MLP neurons of a small language model. Each row is named by its layer, matrix (up: input weights) and neuron, and shows model dimensions 64-159. Each number is 500 + 50 x the weight over its row's rms, rounded and kept within 0 to 999. Numbers have three digits each.
After each neuron's rows, "fires on" lists the tokens most often at its 100 highest values on Wikipedia text that the model never trained on. A number after a token or word is its count.

L4.up222:495575431473504480468451500498513509509449500487574503579556490478487548475536491552484418532472410550429390539570541570497467448433470426528486611514578402477514542439458503479503528573526547404541482583496588519446501448491522562439395551651485505400483491558520467452548558521461488503
fires on: "u" 26, "ist" 17, "i" 12, "e" 8, "y" 8, " V" 5

L4.up16:469546578540440539563510521512523531455533422487509568509567409513483420372474426509413494473532500493432599483367547546494481523470474421378542502500489540561471503561528474491450497459508387492471472577464533539492490519418471489537526451492504477514443492529371521550567474506432425532
fires on: "as" 24, "es" 14, "ib" 12, "ah" 10, "ia" 8

L3.up21:444558548477516548506442560483496454564622536516552478554526494491521496456582515428603540448468433477510484463538579429474529483469474495522529410485541376596471511515522611499563487468456486579550496458479493517594388387530426494523392571466475514401508486486461534516498475436489445578
fires on: " |" 62, "gh" 14, "pp" 5, "orn" 5, "pl" 4, "ilm" 4

L4.up548:465436498475498494496557582565506465469601557581526454544500516500482470518574531456499442456523459461471509500491509477515565540498493434415536492547570478518501504594498515464509475523464500525496529451394576539330457466517597588476497539462543535444430551540464511406552541626558594446
fires on: " with" 38, "ure" 32, "ime" 13, "ould" 13

L3.up421:518524412531512465495486425395475686515469526582398470457558480505540444540475508568562428572546384421520423511485546528517482481508618496560421506438473528549389510504505541477430523632494591490541507524524474478458552503394466526493453480458487456530423506455530532439515582499466508412
fires on: " whe" 60, " who" 18, "ia" 12, "==" 10

L4.up265:482540529530512446482449492485387569470587462497428510482549486464535441490436461589447477499503500534471437389475601569510495466501521474550486494510535445606476518491568365490478515463498445489474551525492539521420451498396488513502454456459479532442494495538477473513519536473496528402
fires on: "ic" 16, "ri" 12, "are" 10, "land" 8, "ric" 8

L3.up219:486510515453447539538414507525507563497567459493588494510468501476581486435416518490411539563499520514483531431535504559477424444468604538530560480444474508576489483486508569571577350467450520379473551453552586540558478490396479465462526473425444515420496422437454482583514512511479475531
fires on: "." 24, "cc" 21, " r" 17, "ee" 10, "5" 8, " year" 5

L3.up484:541568438503509451479414429406502439505511578572449489428512483497547549468536371567536537502440539414422490523535470477523463460539503662431503523544514555553490475493432494422554528478495551508465455496571546494492516526448508491524498452545484505497420477531458493520530498518559527449
fires on: "202" 20, " " 14, "201" 13, "&" 12, "ies" 11, " but" 9

L2.up450:494553450501524553456499496520546441604488437513463595452571567518486566436468487500431455483640510559462540357498453529416502525469544447450500493488418556538445514477618512541408551479464471574515470556385513442516483465461478539484555511578515581421595523589511522549529496538468520440
fires on: " sh" 59, " ro" 41